config.yaml
n_layer: 8
n_kv_head: 9
head_dim: 64
d_mlp: 2304
init_std_qkv: 0.0218
schedule: "wsd"
final_lr_fraction: 0.02
doc_mask: true
train_tokens: 783500000
MLP neurons of a small language model. Each row is named by its layer, matrix (up: input weights) and neuron, and shows model dimensions 0-255. Each number is 128 + 24 x the weight over its row's rms, rounded and kept within 0 to 255. Numbers have three digits each.
After each neuron's rows, "fires in" lists the words (lower case) most often at its 100 highest values on Wikipedia text that the model never trained on.

L5.up560:107108147131115134118094111127085104120103147122139112171087125143113099161160131156103164120127135119136138120151126088133130170173134131112109187133120079144133108150093113141102108149127153132129143112119138135110117149133148146119134119128160102123111105078147120134099162113138135147109118133094128125122169132117115119126113139138079117100192130143124120156141123162116145165102119120173145169065115137156123074133109149112167119109123114151118114098128124135140135229177142126099154118142126149134156161103087121098086147091077147130152180095141086164118099118121114129091119107151147155144150120157136149127102101083127098115135152139113107162133136169129113149109092161113120081151131147163145169086103099130162162108131106099097100139122114155132113173111090
fires in: "was", "is", "scored"

L5.up1674:135108066120145127107117172088159122139123100099119168120159128126102149122122088084140090172184125100106110152103157145115119145167069118104113121130117127110095101103168105110106166157124119109127095101133131128156102139135126122122153106110121143139120132146109117145135090122092124166126148145121132111165138115151176082100098159147129125198136146116142079120171113109107077107142126107106123135139094136129137134143123118170129120131141160118140116159137155115182128088138130135114124110108097128113076115125118124153110099135132110119210114106168144094143154181142102122161101143074099159121111131157101116091159114099140139140101090118089082097208101146140149138149169144084165141123129127177090135103113108126115106113131168114096111119172108148153119094129152
fires in: "who", "i", "we", "he", "they", "you"

L5.up1896:140149137136155143127152104142161148129125144124144112132076096142100132121115140161127118100113141141142149137158164139138114155114105124122183119118115119092181150145120145134135134140135144149133116119125147105186125075098095113126126110115119128144148124115122110147094141138116122124119160146111147126149126123112096146134127125128045101114135132137111139139117126138084149094101120151154106088102114092108158134120128151119112083143165137113104109167167104049146114169103096148098119143078113090101119130121148123123095148146109108179173098103151112112099112136118158139105127111095079139088133090121099147142142160128089189126103108122144128060097101130143123100116132134116164103143124162112120141149089105117154137172147127146125096117143108163167134124134137
fires in: "he", "they", "to", "she", "it", "can"

L5.up895:131128106139142136118110103113132160145165132119148107088135147130138136136098083116122120093152110112122136110147100133060104151124156110119160116101174080109121131075129159115092126133182122153144121147156090108173158149123096080135117148108144120147161136130131144142086118106107135093074125137157097140140149130091117132112143120145079181124145104167102109132094145147109079090133161119135144118121130135183094149183120147158120098141094181124159102170157109118145080120116127163113137121089127103154162158135101116101096133081104145097138155116154111143137168153116145130110145119122162163127107083119114164124100104142075142155143097127098152054087130117141118147132123118133097123118099145093057150100124128138173138107120161159121148152135115093161134144126113
fires in: "a", "one", "was", "as", "is", "an"

L5.up2060:071111172127062106091116128154170166119094165093147150074094144145160137113151090165139145137094132176147087156166109169185118142130128136135163111124119091130109109162148136101164098146139129111125160105113091115127142087140128138156146154146073153142167103085088168123163104118145177111103078139179135135113116114098147118156103069122139147139150164142078129123134106133136159156168141132152136106116114139142120106149102091111123146133096146142165112138116158124138145121125185137157112104113139121115164136140086116186134122120121130127124119159147123145142126135116140118067126108128139118139129127141118119110124128148085058134124102121141136111099140100144149080124169142116134101119151118136108145159109151139147122096154119174147133145140159158152175157127161
fires in: "school", "is", "center", "camp", "station", "part"

L5.up753:101104150160129142123135168141150138129189096138150102134150118125163131092114163112129135152104102141094099094117102156170157144137096121108105119109050130114103125149123175122141166158148141142170121139130146125176154082138102105107116141149139106097115115115098105156147134151165128122121124124118109153163133093126168162141118121110101116132176152122154104133127080172130141110115115141127116152112140120150113112115152105045139146080148149092096110138141161095169121122124119153170080121070100134147098119139123114087141097150136148163154118111109100113146137096131117136165111091129065126123101127108122129111098148117116135188099119095157126124114123190098176133144128104135145153169136151108116106129098141155130152152121158117102128113108129154183162111134199
fires in: "not", "it", "to", "can", "they", "i"

L5.up1609:115090143145101073100110116119163118159139124106118095134139148133201132116123133132137088136180108117145138066138156126132106123108168100105145115089090146109093132087099144132129113105138119133098115119119108115119092120143130159128116111132139145147136111150125150117087135145127157147141127105134105132133126101122149131092108113139149127120108165112132107144141129132130119186116084136163104127085140134116133115154101078086117159156115154159139087161127169104128139151161166106171141135156113139174167105081120110090131125144118157123164172094121177148083134129122084097145075145105135110159134171140127183111095138119155165119144122150158131179110158176156149169101102118113168154124132155102167099128142127140132080136137119150111142131120094077133080154129133
fires in: "the", "new", "south", "1961", "1962"

L5.up1085:143114140152101125152107129130146166124177094132182073082140140136140097142106105148113167119116134113075104135093072187116143121132131107121158127116114112120161104133140120056121112167160139125171125125095151157114155084106140122143131127150139152142112174147097080128124104134155155153118171144119136096104133107136090084168142130075112143176116128173133152122152119112137098095109139134159093130151112120101128134046128108090079150101137100119127138135116141127123098155116123096128135160111156121107171095114183097132150113144140123138121133127123106110131067148110101100142137132073145107116121124139116143111123092114144106136125137115143147125114125140136145113095132123113127123136118131169129123175143143140153109111092137137113150129150141126128130121140135
fires in: "was", "and", "been", "later", "be", "being"

L5.up489:115135104136149149170125133117136098121125137103083146135117136119150104092073144114109172101138174125137115120128111113122175089131106132114148125107154162122136075103138144113116137155117089132159103104154102151151131154163149105140134127165122131147136146126119140172152139146153128088112131108140103126113130179113135124133106135150090130110133106109121150089126162158134096155103075132127110136131133105076130177135123165146128128110150184140125179155110112132168157136137096087153143086149122087122096105135069165124189076140118160163143115113143128081133152115068074178107127135162110140103135105082101131100136096129154120138166148115121085106108121153134077139155123146156147087085082112074088127119129131131140096181151140147137139136186114113117096126164128
fires in: "however", "is", "was", "1", "did", "2"

L5.up2213:129116106161121129162125143116147080127101141125109175155149127137124130116114163134122118130089080128142169139129121141124114124130103153113167099083166124117169136124161187085089119105116112144121115158126105122140119125125129114103135150145111087159106138141096123095169061141146115118119155130108117144120152137121124091104131093121118101131122129142133130135115120137131138127139048089120119115133113122122147137123106123105141123120145155156171132103093129163138171108155139097144106157158131141165118130085139131103135134180102117101116161115142121135128141137151156152117133107122113145142169163082122134139100127161117129162113148136124116172162123097131115116096084116194156143133147103117143137092127123167092136129091110066150154083121121149112151160125130
fires in: "no", "jr", "vol", "g", "vs"

L5.up643:101105143133141167138096134099127122143134077121158137118120106150097130111150119071097092130103147115144115098110127110132099145148081122146166089135121166126149138107150133106127129164126115132126156123103127125102115125118148129160143110151131134150114166129115086142183112131178128128138139140095150115130163138144137118126120168122102147133188138124126119106133104115082143087154120137110078117068149118116113151115129174168121082143136123113158159150146153124131147088109157121114145073122126154182103111154123112171132158159123097106149104163164165136104175140134132139165102169108143093111054068141116116084167142094099130131101112115150117168129139127135124147105161118082126136153122137120105150160104145116120144128152163114150145106095096132133085164100126
fires in: "they", "we", "you", "and", "to"

L5.up1527:123155062074144145110110154099166133113137163149121128137137112120153104086139143148108086133099116082142157149131116156094124113139116169124182120096108110096117095097126172164076118142089121107139125138107133164157118144120121163151107126130126111140147125153111165164137146159139147145131153098148122127136157139129136100147166115128151131102136110130150188157101091108109160135081097147147123129103110122167113170137104159115135127170155170098131164120110114127124124076087147149131054091135129129116123142095149093107114129139112129124151111087154151105174148132124118181081158108113094119116162113129150122136106109121127133111145114065128118109100111117158153160131137131143123105105137153102084170095126106159128144098135131149100116127146108140144147098157138
fires in: "d", "jr", "e", "g", "c", "a"

L5.up1138:109144114085106109117151114119154110174117149121148121151125126107092133153135111122115116107135101093137140119105112147071127142096103149086134179111131102098166176131170105121111158088100120127120146115123149129101110133112146154111123106135134161201135076101129106166136135187164102130148126149112134148125135088140126133131110133093126099139140084150143147145141089187147121104152139149099123079114110145114099123134112089159112112106186143130125142104129183081114122139087110065133157091130121126129115135142102157095111094154133115137145124129126094112092134147102116136093145086137138160089105144131153122168122149128134077114155115137169097099144150102125147098100187123140111087122158108109147138096152133197112077122156128111143119111135138123135090134124161
fires in: "two", "a", "three", "one"

L5.up1576:149146158092136145145163130125118157121090107118099115095089109122141128159099136113171079166098137113147134130127141140130160087194130129141113155120082115130147040149129113088150106098123131143112125140098147164119109124098090123132123148147114102147115120135151108143148154155144133143130074158089100149108118065112129128158118110106133085134143129127112125140083143158087093126121145139136120110101155123088144168129110120143135077082148151143087104136103113148144166129144103146091114129124122112142152076094120113143098139157140080155116155170142136117120105143127155136131126134094092115163110132136148084132112126115094175164088113097135152154155090090135111095087155142129125110135125160147153141088133126127117105127088142121093116165085123156112122157109128
fires in: "two", "three", "several", "many", "most", "more"